python train.py --d_model=224 --d_mlp=448 --vocab_size=2023 --norm="layernorm" --positions="learned" --attn_scale=0.177 --init_std_o=0.00456 --lr=0.0012 --lr_mult_qkv=0.5 --beta1=0.95 --lr_head=0.00766 --grad_clip=0.5 --warmup_steps=289 --decay_fraction=0.692 --doc_mask=true
MLP neurons of a small language model. Each row is named by its layer, matrix (gate and up: input weights) and neuron, and shows model dimensions 48-111. Each number is 50 + 12 x the weight over its row's rms, rounded and kept within 0 to 99. A neuron's up and down rows have the sign that makes its largest values positive.
A block is one neuron, or neurons of one layer that tend to fire together. Before each block is what it responds to, as a language model described it from the Wikipedia text at the highest values.

Responds to: Start of parenthetical content
L5.gate10:53 55 17 47 43 55 47 59 73 56 58 63 54 55 44 42 36 57 57 62 46 46 64 34 67 45 61 32 47 59 21 42 51 54 74 43 32 43 41 27 55 07 32 72 47 50 53 57 48 60 41 29 46 62 49 45 71 60 34 53 51 43 47 48
L5.up10:47 39 35 52 41 77 46 45 43 29 55 57 61 45 65 56 48 43 36 40 43 52 44 23 51 55 57 62 56 46 45 54 55 49 42 51 24 60 28 31 60 40 67 62 31 33 54 42 58 58 63 37 44 44 51 45 42 36 73 59 33 31 53 68
L5.gate16:54 54 48 61 52 44 69 54 53 35 37 41 52 38 35 65 51 56 58 41 69 39 58 45 46 49 66 61 65 57 47 43 30 68 73 19 26 71 29 57 61 37 77 75 47 46 46 35 44 48 43 37 43 52 57 69 40 60 67 44 58 59 42 43
L5.up16:47 62 64 46 41 44 37 67 48 57 41 49 35 58 36 49 70 78 39 48 86 49 53 63 52 64 70 27 64 40 51 65 58 55 68 45 53 52 45 45 53 40 39 77 43 53 43 41 57 95 51 71 40 53 56 56 43 34 49 58 60 39 36 38
L5.gate65:25 43 53 45 53 58 39 54 62 52 37 59 48 59 46 44 42 45 47 60 39 41 53 34 57 73 71 39 58 58 54 56 54 59 49 39 21 43 50 57 59 54 54 72 36 36 54 40 42 62 53 68 41 65 48 42 42 28 44 71 59 26 34 55
L5.up65:41 45 55 41 50 49 28 66 56 47 55 38 42 37 41 37 61 53 33 57 55 58 33 52 47 56 64 62 45 57 45 48 53 91 46 46 61 36 36 64 60 53 51 80 32 31 41 44 43 52 45 50 38 56 48 35 51 41 64 62 37 47 37 73
L5.gate71:51 41 50 43 49 59 72 78 61 46 46 39 58 63 49 36 74 48 37 35 52 44 21 19 46 49 53 44 46 42 51 42 53 38 60 27 45 46 63 67 56 55 54 65 58 53 35 38 59 57 54 40 43 51 48 35 67 56 54 64 53 47 39 75
L5.up71:67 53 39 67 27 51 60 45 37 35 62 56 18 65 41 40 63 59 35 38 38 54 40 53 61 36 56 35 51 44 23 48 44 36 68 40 63 28 48 74 69 42 26 72 75 50 49 55 65 63 53 30 42 55 59 40 40 34 60 61 58 69 35 42
L5.gate75:38 66 35 61 28 28 35 48 44 62 51 71 55 22 40 49 56 62 52 36 50 51 39 64 52 65 61 65 61 46 71 63 49 48 51 45 57 50 38 62 54 64 67 73 53 26 48 48 71 40 64 57 54 62 66 42 45 31 47 62 61 38 62 62
L5.up75:48 43 46 45 47 42 58 37 54 51 61 41 50 43 35 65 32 31 59 40 34 47 61 55 54 62 44 60 54 30 59 50 38 32 38 58 45 63 34 70 55 70 56 42 51 45 33 39 45 59 75 44 39 40 48 62 49 43 56 40 53 44 76 54
L5.gate148:42 42 38 48 60 56 34 46 78 24 40 41 75 46 38 51 45 36 39 55 53 52 44 58 42 46 63 42 59 50 45 47 48 64 34 41 39 32 53 41 58 58 74 45 52 53 43 44 63 61 51 65 52 62 71 47 34 51 49 65 45 51 55 31
L5.up148:42 56 43 70 52 49 41 35 64 66 41 49 37 50 68 52 43 20 52 40 57 56 47 55 48 44 54 29 67 51 66 23 39 53 46 37 37 63 42 42 45 48 35 38 71 72 68 53 65 62 50 49 48 54 63 64 71 78 43 17 42 52 61 52
L5.gate202:34 52 40 72 55 71 35 64 55 51 42 31 50 35 45 51 61 46 65 30 49 52 36 43 49 56 53 56 57 47 51 56 52 56 49 28 54 45 32 46 55 51 62 71 11 60 54 49 30 56 49 33 36 49 46 40 52 48 52 58 44 57 32 70
L5.up202:51 49 46 64 56 66 62 51 59 47 56 44 34 47 66 36 34 68 55 60 47 41 48 35 39 47 54 32 64 53 34 37 61 47 68 69 34 45 34 41 53 41 37 71 49 63 30 48 55 59 60 34 42 40 60 42 76 55 59 35 44 60 38 65
L5.gate217:40 61 54 45 59 48 62 54 57 62 37 57 42 71 49 35 51 56 71 39 64 34 43 30 73 55 62 46 39 63 54 84 39 38 70 33 63 60 63 72 53 32 38 47 58 48 45 42 41 43 31 60 62 51 45 43 57 56 46 23 52 44 34 50
L5.up217:33 40 52 60 35 46 54 64 73 61 43 55 38 42 45 27 31 56 47 37 45 38 72 48 55 33 73 33 62 45 75 43 43 78 64 55 58 47 60 32 48 34 29 63 38 53 52 59 84 44 39 45 31 54 39 50 46 56 50 25 41 42 68 53
L5.gate241:51 64 48 42 66 79 22 47 75 53 49 49 59 57 50 53 37 27 50 43 41 41 63 60 38 41 60 28 66 48 44 52 55 62 56 40 30 35 38 34 34 50 48 65 40 77 60 47 58 48 55 44 57 34 61 74 43 62 68 44 38 58 52 33
L5.up241:45 56 40 50 73 59 50 27 54 45 29 48 52 70 55 82 44 36 11 42 51 60 40 59 55 40 39 56 55 50 51 23 65 47 47 37 60 47 45 42 49 47 47 52 47 57 54 38 26 60 39 44 61 35 39 49 61 64 50 55 50 61 42 40
L5.gate247:64 28 48 45 49 57 61 66 47 33 49 52 33 42 38 52 60 45 33 40 40 55 58 34 62 62 43 44 50 64 32 64 60 39 34 51 39 37 51 53 57 40 62 77 57 42 54 56 58 61 49 57 65 59 47 49 54 48 50 73 39 41 57 52
L5.up247:38 68 52 68 58 77 41 59 53 51 66 61 41 68 64 68 54 54 56 42 44 49 56 48 39 62 47 43 35 58 45 46 56 42 57 49 44 36 51 71 56 53 46 59 53 57 51 34 38 60 49 57 50 53 77 50 45 65 61 53 43 76 69 52
L5.gate303:50 45 34 48 65 49 44 70 60 40 41 26 42 50 62 39 61 27 50 47 41 38 54 27 32 81 67 43 41 47 54 67 65 45 34 52 54 41 43 47 78 47 46 69 45 46 44 47 68 41 45 57 44 43 51 48 71 33 73 69 44 60 33 68
L5.up303:43 71 49 54 56 58 57 59 44 52 36 59 51 43 46 48 33 47 38 34 40 30 30 45 72 38 67 46 87 34 55 66 52 38 68 49 41 52 48 58 54 40 64 52 44 49 55 57 59 68 64 46 56 43 26 29 49 52 55 42 50 53 75 51
L5.gate306:58 45 38 57 53 45 53 74 61 57 39 37 38 52 61 59 59 41 67 49 58 42 56 37 37 53 49 34 50 43 42 45 49 17 59 49 63 58 59 50 76 54 68 53 60 34 46 50 35 74 48 70 36 45 60 49 40 37 74 62 48 48 35 34
L5.up306:25 67 40 50 54 38 65 62 60 60 50 33 53 52 61 41 42 44 30 55 58 52 62 58 49 44 57 50 58 49 49 34 74 18 39 63 48 60 41 46 62 30 43 75 57 33 50 63 51 57 49 49 51 47 55 33 32 42 69 58 46 51 82 47
L5.gate337:57 46 42 61 49 55 51 50 52 57 41 34 63 26 50 42 53 52 62 46 51 59 55 60 34 47 51 58 54 67 54 41 63 63 55 24 37 59 36 29 40 42 61 62 46 57 44 49 71 37 71 45 39 64 69 77 40 41 68 48 37 56 49 66
L5.up337:63 38 30 62 41 37 59 59 60 41 23 64 50 40 50 46 37 45 48 62 35 53 49 82 44 59 51 24 52 67 41 58 42 62 65 43 65 32 34 51 65 38 30 68 41 43 26 54 50 60 55 50 69 53 69 36 56 62 64 48 45 62 50 45
L5.gate352:63 50 30 39 57 37 46 55 61 38 61 42 44 39 50 49 35 54 34 54 44 52 56 63 30 43 52 55 68 37 32 71 62 48 60 49 33 65 45 26 61 40 55 86 44 54 57 35 51 52 49 44 40 40 25 56 55 30 50 67 34 39 53 56
L5.up352:50 34 61 48 27 62 63 59 64 56 45 50 45 74 19 44 53 39 52 43 41 54 41 39 57 61 61 52 40 74 59 51 50 48 52 44 51 44 71 65 77 58 55 69 39 33 42 51 36 65 72 46 43 90 63 47 39 46 39 72 67 47 27 39
L5.gate380:47 46 60 50 65 66 14 29 57 44 44 49 60 54 48 56 62 52 32 54 41 47 38 75 45 52 40 49 48 49 50 39 46 50 42 43 54 37 42 45 39 51 44 61 56 77 69 33 15 43 53 55 37 42 53 52 59 55 32 45 37 45 61 42
L5.up380:42 51 78 37 40 54 66 76 31 58 51 66 37 50 56 37 27 43 65 35 45 54 80 23 45 55 47 66 56 43 69 48 67 52 44 23 47 63 55 66 43 72 53 39 45 32 44 41 53 65 45 43 54 56 29 52 47 49 57 46 41 34 68 63
L5.gate398:33 52 51 27 56 46 35 77 57 41 62 66 39 53 50 55 46 32 54 40 36 33 55 39 39 60 65 55 59 52 77 60 34 30 52 63 65 52 45 61 47 51 63 56 42 61 41 46 39 61 82 49 36 45 31 70 43 34 35 56 79 44 46 51
L5.up398:60 53 39 62 25 46 45 50 76 61 80 48 37 43 58 43 64 50 58 63 36 42 58 54 34 58 49 38 27 79 49 47 46 55 62 65 46 60 66 32 62 42 47 38 48 45 24 25 50 59 60 60 38 53 74 62 47 54 43 81 69 43 63 61

Responds to: List bullet hyphens
L4.gate370:74 17 38 49 75 45 55 60 58 37 37 41 74 65 57 52 56 38 43 45 51 52 45 48 38 31 37 52 38 36 36 44 52 39 57 49 53 43 36 57 32 54 75 41 53 59 67 41 41 61 23 53 59 42 53 57 45 54 51 51 46 58 37 54
L4.up370:54 43 49 67 32 46 47 62 56 53 57 71 63 41 45 53 34 41 61 40 42 55 61 34 46 56 38 52 39 67 50 32 64 37 33 43 59 57 61 46 35 62 60 43 41 20 53 69 62 61 56 45 62 50 62 49 59 66 27 72 54 65 45 34

Responds to: List item starts
L5.gate0:67 33 32 43 56 55 39 48 57 50 43 58 56 34 60 53 60 42 50 55 36 56 33 39 48 59 36 41 83 46 61 58 85 59 55 53 39 41 47 39 77 39 74 56 52 36 70 54 57 55 56 46 67 32 55 52 55 56 71 71 53 42 38 54
L5.up0:63 49 50 70 47 50 49 41 70 45 55 24 33 67 72 47 33 45 53 37 43 49 57 39 48 41 47 47 40 14 57 43 61 42 43 57 47 45 56 35 63 41 57 43 52 62 53 53 56 85 54 50 61 46 49 62 51 61 70 45 40 53 52 43
L5.gate39:58 32 30 63 49 56 44 57 55 62 41 57 61 53 57 41 46 41 63 40 58 48 50 46 55 44 52 65 41 66 54 37 40 43 38 27 67 33 40 62 37 72 74 54 62 35 43 45 62 30 33 58 28 32 48 36 65 37 47 69 62 39 25 60
L5.up39:47 41 67 50 43 41 59 64 55 57 39 76 59 45 59 60 51 30 50 41 35 20 44 52 47 43 82 35 39 60 44 50 53 35 51 44 60 52 55 39 52 73 50 38 60 44 43 69 56 56 59 42 53 43 60 53 63 41 48 50 59 55 39 79
L5.gate52:64 33 41 58 42 60 58 65 66 45 50 50 60 45 59 56 44 32 61 48 39 39 52 36 28 43 55 52 39 33 66 34 62 48 45 49 57 49 68 44 62 67 63 44 59 49 34 39 47 50 55 54 63 49 46 54 59 46 43 55 78 39 46 95
L5.up52:55 67 37 60 65 58 48 75 32 50 53 32 54 61 86 40 56 36 57 33 27 55 44 44 36 42 38 54 29 22 47 38 46 43 43 35 49 57 77 52 68 71 70 48 58 46 27 22 57 37 53 62 49 40 51 44 47 58 61 38 59 50 56 58
L5.gate119:71 46 64 47 52 45 59 78 61 52 51 58 56 63 63 88 50 38 31 40 42 42 37 61 48 38 60 49 49 47 70 65 51 36 33 55 60 43 54 64 46 51 49 66 74 37 32 43 61 31 63 50 59 37 54 50 35 50 42 49 51 33 44 49
L5.up119:49 48 40 39 66 43 46 53 48 48 57 33 71 51 55 36 51 36 55 54 29 38 70 38 51 40 72 52 30 31 41 38 58 53 45 47 44 35 41 51 45 63 37 52 50 37 33 48 40 64 53 37 42 48 45 27 60 46 61 60 71 62 33 65
L5.gate125:36 52 53 34 43 51 55 62 53 45 50 29 62 26 47 73 64 30 59 48 48 48 53 53 46 44 51 70 71 44 68 48 54 55 38 59 50 66 61 46 35 68 57 89 36 40 69 58 57 27 35 43 45 28 42 68 38 37 42 45 44 61 53 54
L5.up125:47 33 48 60 49 54 51 62 46 51 55 58 46 76 54 65 39 27 55 23 68 36 44 37 47 46 62 47 19 50 63 27 57 59 49 51 58 53 37 45 58 73 58 44 61 43 62 45 38 39 52 44 74 52 42 61 61 58 68 36 59 35 57 63
L5.gate131:46 49 42 48 63 58 63 44 39 46 39 60 70 55 60 63 54 55 34 48 45 56 35 51 53 41 41 65 64 50 46 54 72 25 39 38 44 28 58 36 44 43 70 49 63 47 44 54 49 39 57 32 69 24 79 46 44 23 50 57 28 52 62 54
L5.up131:54 58 35 34 37 42 44 51 56 41 38 49 61 43 59 68 62 33 20 60 25 45 45 51 40 52 49 37 69 48 44 51 47 44 57 65 35 34 33 44 59 55 33 50 61 42 53 60 43 76 59 51 59 50 54 48 55 63 50 71 54 46 54 41
L5.gate170:34 52 53 55 81 51 70 57 73 62 33 49 59 44 59 50 61 55 40 44 45 42 55 34 34 42 43 36 52 41 61 57 54 38 53 60 38 63 31 60 56 57 64 48 53 43 24 47 73 55 48 49 44 51 49 45 40 68 63 33 31 43 43 56
L5.up170:34 47 36 63 44 47 53 76 68 63 33 43 55 35 52 38 60 61 48 46 61 48 46 20 41 73 55 55 72 58 65 62 73 50 41 39 36 59 45 38 45 53 68 72 25 19 39 35 73 62 65 42 29 53 38 57 44 61 47 64 45 40 51 60
L5.gate190:71 25 68 61 44 58 54 62 63 39 50 45 42 49 55 28 61 34 40 48 30 42 64 55 47 32 37 54 50 61 35 51 54 61 55 55 51 50 43 74 46 68 46 69 40 56 44 62 52 76 69 59 44 40 70 30 72 56 48 74 52 66 44 62
L5.up190:48 40 34 55 50 50 45 53 50 40 69 41 48 41 81 39 51 54 44 54 39 61 41 39 52 51 36 55 51 52 39 54 41 51 52 37 51 54 46 45 64 38 63 51 47 36 53 71 70 44 39 33 51 35 32 45 54 46 76 70 50 52 26 76
L5.gate203:54 48 25 33 62 77 39 42 54 39 24 52 53 38 62 59 32 50 32 50 61 41 50 49 39 38 69 46 54 30 52 65 66 46 24 51 43 45 45 40 53 58 53 78 59 31 55 55 50 57 62 53 46 33 59 56 42 35 72 39 56 39 52 69
L5.up203:36 43 67 49 37 42 56 60 60 38 74 44 49 44 31 51 45 45 62 45 41 58 59 50 47 80 68 62 58 57 63 54 32 61 65 58 37 65 53 54 62 61 52 49 42 36 36 47 73 62 56 40 50 74 48 34 39 44 55 46 53 85 48 49
L5.gate223:46 41 40 57 61 60 53 62 41 31 51 47 54 66 75 22 59 29 45 42 34 46 45 47 57 36 59 55 37 60 49 54 54 62 54 53 55 45 49 54 47 66 42 57 60 51 58 44 41 50 58 42 62 49 28 43 68 66 65 45 58 78 43 53
L5.up223:43 37 57 37 53 56 53 50 48 31 35 52 54 46 51 37 67 65 53 53 40 58 62 35 34 52 43 61 48 63 60 54 58 51 47 62 50 53 52 44 55 56 57 38 40 50 41 36 25 43 44 69 30 54 32 46 42 53 75 48 48 37 78 47
L5.gate246:53 47 20 45 47 70 58 56 49 51 50 37 66 68 63 71 57 52 51 42 51 33 45 52 26 43 47 76 72 27 68 38 67 19 41 52 25 44 44 55 48 42 58 64 51 59 66 49 69 65 64 37 43 36 58 41 53 24 38 53 64 65 50 47
L5.up246:53 46 48 33 91 60 47 49 66 41 33 47 43 46 47 31 42 39 21 54 42 49 44 47 26 48 49 38 37 38 55 61 45 47 69 75 40 44 41 55 45 74 80 53 56 29 38 45 45 64 62 71 38 57 57 47 46 23 53 47 33 53 50 75
L5.gate308:49 49 38 35 57 59 44 67 37 37 50 25 51 55 73 67 66 11 41 47 24 42 58 57 41 58 77 44 59 43 68 75 37 00 13 43 44 51 42 37 47 41 49 49 47 43 64 46 58 55 43 49 53 48 55 42 37 52 69 45 74 61 73 59
L5.up308:45 57 45 24 43 53 35 68 53 51 46 51 63 47 53 52 45 37 38 34 49 46 44 31 47 49 49 59 73 59 49 50 58 43 42 67 41 52 42 45 53 65 74 48 32 49 41 53 43 62 57 42 39 50 28 48 52 42 50 50 51 42 38 61
L5.gate349:43 47 39 62 31 50 44 68 53 46 64 30 44 55 47 47 93 50 54 55 49 52 54 40 35 68 41 43 62 41 45 71 50 45 36 51 36 60 53 33 47 57 60 52 27 68 70 69 60 41 28 47 51 45 45 61 51 36 45 46 59 45 50 58
L5.up349:47 87 54 63 54 43 33 50 24 57 67 74 39 41 55 55 51 46 48 50 50 57 62 57 63 52 42 36 47 54 53 48 56 36 38 63 29 59 56 36 61 44 63 29 56 47 63 62 51 59 47 55 45 47 40 35 62 60 47 48 42 38 57 57
L5.gate356:40 49 51 37 57 68 49 61 50 44 31 34 51 56 64 45 48 44 67 35 45 24 25 31 49 56 72 63 49 20 51 29 55 59 52 65 49 38 64 67 50 75 39 29 32 48 60 67 39 57 61 43 54 46 53 53 34 41 50 40 49 49 61 58
L5.up356:71 50 51 55 63 51 57 65 41 37 46 44 59 40 53 46 57 55 38 44 56 43 59 59 18 33 54 42 42 57 51 58 42 41 42 55 47 75 45 37 48 42 72 66 38 49 53 39 44 57 55 57 51 33 19 54 68 55 77 48 41 51 62 53
L5.gate433:50 59 48 56 69 56 38 57 74 38 39 61 64 63 62 49 68 36 42 42 38 29 42 39 58 61 65 55 51 49 40 51 39 46 48 31 68 27 36 58 60 48 59 50 51 52 44 48 51 59 65 45 56 57 53 37 46 51 64 41 57 45 24 74
L5.up433:43 43 62 40 60 53 49 42 46 54 52 70 59 30 41 37 36 38 54 36 29 39 59 54 45 42 49 74 54 36 33 35 63 33 26 52 53 29 55 51 41 71 63 65 20 68 46 57 74 55 60 44 58 43 63 43 46 39 39 65 40 54 50 38
L5.gate446:65 47 49 23 65 48 48 52 52 25 51 49 49 50 43 56 67 21 34 44 47 38 49 61 35 23 53 56 41 66 37 43 48 41 35 62 52 38 49 62 52 72 46 58 42 43 63 57 39 53 72 55 42 64 53 33 49 41 60 72 47 52 34 61
L5.up446:55 43 56 47 37 55 44 33 25 40 35 62 50 38 47 56 44 58 64 44 41 52 32 65 60 45 50 67 51 33 33 47 37 52 32 23 48 34 55 49 42 66 32 55 57 45 64 64 47 29 29 41 61 43 57 44 43 46 42 86 62 62 59 64

Responds to: Word start after brackets/quotes
L4.gate258:57 57 60 47 40 42 58 65 56 49 49 55 49 69 39 39 34 53 34 23 36 47 43 37 61 60 71 33 63 52 56 75 42 41 66 38 46 43 28 59 63 46 61 53 50 52 41 41 48 65 63 49 47 37 40 47 48 46 63 59 49 41 35 61
L4.up258:68 53 47 47 55 59 43 59 55 41 58 53 45 59 55 44 61 81 56 48 65 52 61 44 44 67 58 52 59 60 50 43 49 48 61 38 26 58 42 40 59 46 42 63 31 54 37 46 56 41 53 29 44 49 45 63 54 53 51 59 48 36 38 48

Responds to: Paragraph-ending line break
L6.gate266:71 48 47 30 34 52 53 77 32 32 39 48 71 42 53 85 76 41 53 52 34 34 54 58 48 47 63 62 36 56 44 50 41 32 42 47 63 45 56 70 53 42 60 48 56 57 60 59 37 27 71 54 54 43 48 58 45 57 55 41 51 55 48 44
L6.up266:59 34 45 43 54 78 44 71 61 60 50 47 57 44 61 32 45 53 59 52 37 34 61 24 40 56 61 70 44 45 50 61 49 72 48 60 48 51 35 38 47 69 80 62 38 38 32 74 54 67 85 51 50 41 50 60 44 44 57 38 70 42 37 62
L6.gate373:53 41 35 54 36 35 44 52 51 49 48 36 60 55 76 58 58 63 64 53 39 38 24 60 37 51 70 49 46 48 58 43 33 41 46 62 54 51 41 42 60 35 46 66 66 25 48 55 49 36 62 44 40 36 31 52 40 41 46 74 75 34 54 66
L6.up373:39 54 53 73 43 52 57 31 50 47 53 35 65 74 56 57 50 34 44 72 63 54 55 50 31 54 55 47 84 35 62 46 48 32 49 48 58 61 46 47 52 50 46 50 66 38 40 42 37 43 45 35 42 46 48 62 49 61 19 55 60 54 48 46
L6.gate377:81 54 27 55 63 46 63 50 43 22 54 34 47 55 68 54 74 36 60 41 42 47 43 53 21 33 40 50 56 46 39 60 48 50 39 53 52 41 47 64 66 42 45 46 77 49 58 43 61 47 42 57 45 34 43 24 54 45 39 34 57 68 46 53
L6.up377:61 46 45 58 46 27 73 61 51 45 47 51 63 45 60 56 36 45 52 60 42 53 54 51 27 52 39 44 43 42 45 58 46 48 54 59 53 56 51 21 36 47 47 43 46 50 64 63 47 55 48 28 50 50 21 30 57 63 54 42 45 44 52 56
L6.gate387:41 69 50 53 37 54 66 82 21 43 60 56 43 39 58 54 49 38 74 35 37 46 53 48 40 54 45 74 25 38 45 49 48 47 46 37 50 46 50 76 47 49 56 34 46 39 67 53 61 48 47 48 54 41 38 43 55 53 25 38 51 43 61 82
L6.up387:51 65 43 45 35 53 54 48 44 48 53 43 65 37 68 51 62 53 62 39 53 52 65 35 55 39 48 65 51 50 54 38 38 29 42 44 57 45 56 35 42 48 61 51 51 78 42 60 64 31 48 17 55 32 34 70 36 62 54 53 34 39 51 73

Responds to: Clause-starting conjunctions
L6.gate68:57 58 36 48 41 50 42 60 36 34 38 75 75 20 49 78 76 37 49 51 35 46 45 61 50 55 45 60 61 46 54 54 64 43 66 32 43 45 38 70 55 33 53 44 70 63 67 37 50 36 45 63 59 30 51 56 59 74 51 44 56 45 46 56
L6.up68:57 73 35 57 21 66 40 48 54 24 36 76 74 28 44 65 63 53 35 27 38 54 35 77 37 58 45 45 32 64 73 45 73 42 45 41 40 40 60 51 51 39 56 37 61 63 59 56 52 46 55 53 43 37 52 84 58 57 43 36 57 61 70 72
L6.gate187:33 41 44 29 48 78 40 38 23 29 61 32 62 48 50 53 41 47 37 67 61 49 35 52 67 39 62 84 31 35 49 72 59 62 53 67 27 56 48 47 51 69 50 70 44 58 53 44 37 51 66 52 40 44 32 46 34 37 47 50 30 36 49 53
L6.up187:56 53 60 61 70 74 57 62 50 40 37 53 46 49 50 54 46 25 44 56 43 40 32 25 46 37 63 56 26 20 46 47 65 57 35 54 48 68 40 48 68 43 37 47 36 53 44 23 52 57 57 55 62 49 42 54 38 54 60 54 62 35 65 34
L6.gate329:59 68 24 16 55 51 40 55 43 39 37 65 45 60 55 42 59 63 43 40 38 40 52 54 56 49 40 52 82 39 47 40 52 61 45 42 63 41 52 40 45 40 40 30 65 62 48 31 69 56 64 60 54 37 50 59 56 63 46 60 45 36 62 35
L6.up329:57 54 56 51 72 55 49 35 63 40 42 39 57 46 59 48 40 33 68 57 57 70 43 50 52 45 22 36 77 62 47 20 51 74 70 51 47 54 63 65 34 54 59 41 54 52 69 54 46 41 43 35 41 61 44 48 72 67 66 43 24 72 41 53
L6.gate342:44 47 54 41 54 64 49 50 35 48 39 47 37 39 45 60 42 37 56 60 58 45 54 60 22 49 44 54 35 42 70 49 64 42 26 53 34 65 49 34 27 54 59 56 36 70 55 37 27 44 59 35 41 49 66 39 35 70 40 63 38 46 44 45
L6.up342:64 22 64 48 63 59 49 36 66 38 53 58 51 34 43 44 38 48 38 37 26 53 39 70 46 25 48 73 62 64 51 37 48 69 55 48 62 40 60 38 55 53 37 54 58 51 69 58 38 46 58 43 66 44 32 45 66 65 57 59 39 44 42 42